From a checkpoint of a small transformer trained on Wikipedia.
Training: a variant of Muon for these matrices, 789M tokens, 12044 steps.
MLP neurons of a small language model. Each row is named by its layer, matrix (down: output weights) and neuron, and shows model dimensions 330-393. Each number is 128 + 24 x the weight over its row's rms, rounded and kept within 0 to 255.
A block is one neuron, or neurons of one layer that tend to fire together. After each block is what it responds to, as a language model described it from the Wikipedia text at the highest values.

L10.down724 [117 159  92  98 148 147 125 111 174 156 104 135 122  87 178 140 154 122 164 142 119 167 141 109 141 125  70 116 125 140 141 146 129 146 135 147  65 130 143 126 111 131 140 157 115 123 102 150 111  92 163 146 120 128 143 158 137 130 166 138 175 121 146 126]
L10.down1043 [111 139 105 122 198 144 127 105 101 137  76 139 132 151 170 123 115 157  92 114 136 135 143  93 144 122 109 102 186 129 127 133 139  85  72 137  75 118 128 117 106 121 135 130 110 100 121 183 156 130 154 136 145 128 133 135 140 115 130 159  97 126 148 113]
L10.down1681 [120 145 165 136 125 117 122 170 112 163 152 147 136 117 129 118 124 148 154 143 190  78 137  96 141 112 130 140 177 142  88 135 128 126 133  95 110 138 154 146 121 117 150 139 134 142 133 114 136 118 141 148 116 113  94 111 141 129 150 118 135 144  95 102]
L10.down2164 [137 114  98 119 110 118 119 128 155 121 188 123 129 143  75  99 131 138 113 128 131 151  99 138 131 127 129 129 139 144  90 127 145  84 126 110 129 106 139 168 116 180 152 141 163 145 128 134 119 172 134 137 114 113 142 117 142 121 173 109 177 122 138 102]
Responds to: Final word piece of a person's surname, mostly in tables or lists just before a pipe, comma or parenthesis, e.g. Shield-s, Bennet-t, Armstr-ong.

L8.down1081 [ 83 122 113  95  95 106 144 106 125  97 112 142 172 129 150 106 134 173 198  98 134 128 128 121 113 121 145  84 106 116 143 104 149 128 140 167 127  64 126 118 100 116 126 131 123  91 123 145 126 124 125 122 134 143 147 137 165 141 109  93 138 119 100  98]
L8.down1496 [128 127 113  89 133 151 102  98 114  83  99 131 118 124  99 103 179 172 195 138 127 105 129 138 110 111 123 105  71 119 120 165 161 124 125 131 132 106 113 109  92 108 127 117 140  95 203 129 121 122 103 120 139 105 111 114 128 144 147 128 110 132 109  98]
Responds to: The token right before a full date, mostly "on" or "On" or the day number, as in born on 12 August, released on 22 May, 13 March 1940.

L8.down384 [ 94 126 186 113  92 129 112  69 122 129 172 133 139  78 143 101 127 125 100  84 133 135 159 115  82 112  85 115 111  78 118 146 107  73 134  90 160 161 125 133 115 129 142 120 122 153 135 113 125  76 132  85 167 184 110 134 166 148 110 142 144 178 149 180]
L8.down1837 [110 100 158 123 140 152 129 132 106 153 118 129  61 113 133 139 145 110 127 174 159 135 160  76 107 132 146 127 150 102 117 145 155 157 106 118 103 196 131 116 150 153 158 100 122 101  78 146 122 137 131 143 152 157 107 122 129 155 162 131 131 140 115  86]
Responds to: Final word piece of a name that is the subject of a biography sentence, typically after an opening phrase and comma (Star-r, D-yer, Bog-dan-ović), occasionally a pronoun or "also" in that slot.

L8.down1364 [176 143 154 171 120 146 161 112 100 138 141 106 122 138 118 121 154 119 142 126 125 136 124 101 130 139 102 145  97 134  83 112 133 113 139 166 146 127 111 140 174 132 105  91 156 111 138 127  97 131 160  96 156 160 116 158  91 162 155 102 176 133 127 140]
L8.down2039 [ 99 189  94 119 121 118 152 165 115 119 122 121 164 142  88 133 137 130 125 124 167 151 130  75 102 161 118 154 125 174 114 166 148  92 156 151 164 114 135 146 142 148 159 143 109 138 141 132 116 119 134 139 150 167 140 127 101 102 181 129 121 207 132 152]
Responds to: Middle words or word pieces inside multi-word proper names of institutions and events, such as NCAA Division I, Football League, World War II.

L5.down143 [125 127 122 135 133 107 122 144 123 129 128 141 116 124 124 139  93 126  90 120 108 165 116 115 105 151 109 150  83 141 131 107  99 145 118 119  99 182 114 140  90 102 123 166 149 116 103 126 114  97 125 137 114  90 143 140 123 139  86 118 112 164 132 129]
L5.down601 [160 101 123 110 110 102 152 130 139 123 120 128 143 114 122 109 139 112 117 156 130 137 126 133 124 132 146 123 131 157 135 144 120 149 153 132 120  85 130 141 157 132 133  74  87 135 136 100  94 138 143 163 143 105 113 149 116 143 100 102 136 163 122 145]
L5.down850 [156 136 167 167 147 159 105 121 162 117 126 162 118 186  80 140  95 147 117 103 126 150 132 153 128 145 138 137 141 148 101 141 105 121 118 119 131 117  91  83 143 129 137 132 123 115 139 105 110 126 140 137 131 160 137 112  98 134 139 148 121 151 131 116]
L5.down1504 [160 125 154 103 136 163 125 141 147  92 112 111 142 104 158  90 185 105 121 158 136 149 132 123 148 125 101 134 124 136 145 162 167 117 141  90  90 149 115 133 127 161 105 128 137 133 110 100  85 150 147 139 101 119 126 167 150 161 120 142 113 148  82 172]
L5.down1802 [148 154 164 137 148 166 122 120 135 111 150 110  87 150 140 133  85 144  85 140  88 126 141 128  93 154 115 153 117 106 146 157  96 164 159 154 140 149 132 133 128 125  91  98 135 125 178 176 117  94 133 127 133 133 111 159 147 125 132 116 136  96 114 120]
L5.down2089 [169 150 147 146 109 108 160 126 152 121 126 159 104 140  89 140 145 109 108 122 158 155 176 100 101 143 120 149  99 141  80 122 123 133 148 121 118 103 113 121 158 114 127 130 142 106 123 133  97 117 156 150  93 138 142 171 132 135 137 122 168 114  98 122]
L5.down2639 [149 114 162 120 145 132 106 138 118 111 142 107  81 168 120 161 127 123  54  96 111 120 136 131 111 140 107 116 114 100 134 144  81 127 132 142 153 101 134 120 115 116 122 112 156 121 143 117 117  94 145 124 166 134 114 148 142 128 109 147 121 161 114 157]
L5.down2650 [148 140 111 130 119 132 141 139 137 169 118  94 141  83 164 133 178 131 152 156 153 178  82 108  88 140 122 106 112 197 116 161 144 131 145 100 100 151 152 154 119 130 153 120 101 133 112 118  97 117 110 142 136 141  77 104 127 136  85 123 119 117 120 117]
Responds to: Tokens just after "the" that begin a longer name or time phrase, mostly years (the 1909 election, the 1930s, the 1891 Royal Commission), plus mid-word pieces of proper names (Norfo-l-k, Sacram-ento).

L5.down34 [127 123 107 166 137 160 152 130 135 139 114 149 114 101 155 144 152  75 168  77 112 159 111 112 140 108 121 115 158 145 108 116 145 114 136 142  70 143 153  93 105 146 133 158 164 134 114 130 123 132 114 152 121 159 154 138 114 149 137 164 142 124 164 135]
L5.down275 [ 87 134 177  92 149 125 150 131 116 143 128  90 133 129 121 161 135 124 163 124 144 117 125 119 147 105 159 123 137  94 128 143 102 124 142 127 110 126 106  63 134 130 109 154 142 102 151 147 129 116 110 128  78 124 120 132  85  96 150 140 113 120 110 145]
L5.down751 [105 131 140 159 110 124 122 126 129 122 133 139 126 145  94 132 158 123 145 134 123 102 168 124  87 161 150  82 126 116 114  93 159  96 126 150 116 136 173  84 106 147 120 165 138 124 156  97 152 112 132 125 145 119 134 140 131 174 150 136 133 106 147 142]
L5.down795 [114 113  86 143  72 129 134 130  94 126 108 165 160 147  90 132  80 111 157 124 125 134 101 121 117 156 146  97  66  91 127 137 128  93 114 130 115 142 130 107 114 131  94 127  92  66 215 102 109  92 129 151 109 104 163 128 138 122 105 169 176  94 125 131]
L5.down1008 [150  75 118 118 138 114 148 116 143 113 124 144 131 171 112 131 162 136 148 114 116 180 170 137 158  99  90 138 106 131 108 159 104  95 101 115  90 140 114 147 129 131  97 109 172 129 129 116  84 108 154 127 138  93 175 123 118 150 133 151 120 179 121 111]
L5.down1280 [167  85 122 135 157 129  92 157 120 153 103 108 119 122 134 103 133 152 117 136 139 149 209  85 127 136 134 135  94 149 128 125 134 139 154 119 109 119  77 100 148  96 107 142  92 168 135 157 129 119  93 142 113  89 104 151  93 107 114 147 144  89 140 103]
L5.down1523 [115 132 148 174 121 133 131 150 118 136 139  64 102  91 133 139 116  98 152 105 110 111 165 140  84 151 147 133 128  93 169 115 126 150 102  95 143 133 130 104 110 106 119 158 137 115 121 154  97 154 131 134 155 103 169 110 134 123 122 139 107 140 130 162]
L5.down2198 [ 86 142 118 121 170 104 148 115 159 142 127 106 138 153 112 135 102 121 111 147 168  66 133 150 118 143  69 175  89 139 156 107 126 100 126 142 178 132 157  95  96 123 125 101 138 101 138  95 121 123 146 146 122 137 121 161  96 118 148 136 164 162 116 111]
Responds to: Day-of-month numbers right after "on"/"On" before a month name in historical and release dates, e.g. On 30 August, on 28 February; also other numbers and words after prepositions or articles.

L5.down309 [138 121 172 155 148 128 122 152 122 156 152 116 103 118 105  84 134 107 146 115  92 121 116 108 132 125 117 138 152 147 131  95 115 147 147 150 113 115  89  76 114 109 163 130 137 113 138 149 130  88 193 107 141 125 138 156 125 176  98 142 107 162 135 139]
L5.down362 [127 116 168 112 145 139 127 136 124 121 129 139 118  79 113 130 109 123 132 105 124 154 128 154 111 110 123 131  94 131 139 169 139 156 113 120  97 114  85 196 161 166 126 100 118 124 190 124 145 130 164 137 156 151 151 129 140 149 141 134 118 156 104 120]
L5.down869 [145 139 105 146 146 104 124 173 147 173 157 114 102 142 142 155 104 117 110 124 150 156  79 129 121 167 109 125 142 150 112 162  92 104 157 173 135 115 155 105 101 151 117 127 108 134 142 105  96 103 142 134 130 127  93 139 101 100 137  82 135 146 136 134]
L5.down1104 [135 120 159 112 153 103 159 151 127 161  91 119 132 114 139 110  75 146 154 124 105 151 123 149 107 137 122 141 134 165  86 182 156 133 122 165 124 133  92 159 123 140 141 144  91  83 150 132 129  69 139 137 133 104  99 158 114 118 151 124 129 124 148 121]
L5.down1503 [119 146 162 147 153  76 140 142 121 167 159 112 109 119 132 107 164 117 106  90 131 180 110 147 139 165  83 175 135  93 107 163 126 119 158 119  97 132 145 147 114 108 145 131 137 103 135 103 128 120 119 137  90 146 125 107 115 146 149 163 151 178 136 127]
L5.down1823 [136 103  96 150 122 133 133 156 154 120 109 145 179 124 129 130 125 113 112 154 102 143 123 133 119 165 119 108 132  88  78 131 143 119 129 127 129 108 119 148 135 106 105 161 107 114  99 158 118  84 103 187 159 144  90 121 128 171 113  96 147 112 108 100]
L5.down2174 [129 149 163 169  91 102 180 110  97 159 145 127 176  94 174 114 136 133 107 113 129 117 133 145 100 120 114 122  66  94  81 132 143 130 135  80 165 111 102 115 111 124 133 151 122 133 117 119 150 122 136 112 107 132 184 109 119 125  76 133 157 160 127 144]
L5.down2229 [124 102 137 141 109 133 162 146 104 155 132 159 129 112 117 129  91 132 148 147 110 134 144 129 150 120  93 165 112 158 132 127 117 129 135 159 147 103  90 145 119 126 147 118 116 112 112 120 112 103 180 155 105 103  93 146 150 134 161 112 157 157 152  98]
Responds to: Word pieces inside proper names split into several tokens, often a second piece after a capitalized start, such as Stra-s-bourg, Part-iz-an, Gro-ves.

L10.down1020 [140 121 111 106 146  97  98 162 105 106 122 107 101 147 145 132 135 126 132  88 118 116 132 113  92 103 110  92 125 179 132 121 137 119 140 106 146 126 116 120  86 112 134  96 121  90 134 137 110 124 122 140  81  99 153 176 119 112 162 129 134  88 118 133]
L10.down1212 [158 137  79 134 135 134 114  93 131  90 147 165 101 127 100 163 123 128 144 114 172 147 134  89 185  91  94 126 137 164 149 147 133 131 115 152 126 116 137 132 111 114 156 134 121 181 141 145 160  82 147 154 110 129 131 107 131 124 112 119 121 131 150 156]
L10.down1503 [ 88 119 187  94 139  96 149 126  89 104 102 127 148 128 116 165 124 156 107 123 130  97  80 115 123 148 109 146 125 124 108 137  85  93  93 142 107 122 140 126 128 118 115 101 128 176 148 134 150 118 138  97 176 165 136 143 110 130 106 120 124 145 144 138]
L10.down2072 [117 101 115 159 108 138 140 142 132 176  70  98 131 123 102 102 108 133 147 156 114 123 121 117 187 111 123  47 158 161 115  77 160 145 111  93 151 143 153 135  92 113 150 142 115  95 138 144 120 127 175 136 108 124 118 149 140 145 130 135 134 166 115 167]
Responds to: Day numbers written before the month in day-month-year dates, usually after on, born or from (on 28 June 1939); more weakly, opening word fragments such as ten(sion) and mel(twaters).

L10.down214 [127 138 135 143 139 128 160 137 111  91  93 146 158 157 121  94  94 130  89 113 111  98 132 134 135 153 124  75 154 110 124 113 133 102 120 117  93  98 144 129 160 121 162 115 101  94 112 106 119 117 133 158 160  95 146 146 110 105 138 145 117 148 142 130]
L10.down361 [174 138 155 137 108 201 119  79 107 189 142  93 134 105 125 141 113 190  73 157 108 117 140 102 139 207 115 125 140 122  75 122 180 116 149 157 123 114 166  88 127 152 147 167 127 104 130 133 103 140  93 167 111 152 163 129 147 176 165 134  99 118 109  86]
L10.down2040 [153  84 163 119 115 197 114 115 137 125 138 148 149 133 123 127 120 160 154 103 147 115 143 145 126 137 120 124 103 138  97 136 124 159 143 132 112 111 117 126  93 114 150 159  94 138  81 154 127 145  80 137 165 137 159  68 126 142  96 127 128 141  75 138]
L10.down2509 [127 120 117 113 147 128 142 149  82 109 120 109 108 116  92 101 147 108 145 138 121  95 131 130 123 135 158 132 128 130 114 132 137  51 118 172 124 151 129 153 137 129 129 109 134 157  86 139 116 125 126 108 107 125 121 146 139 110 128 154 126 153 135 123]
Responds to: Fires on words opening a time period or a new section: early/late/the before a decade, century or era, and Early in ==Early life== headings.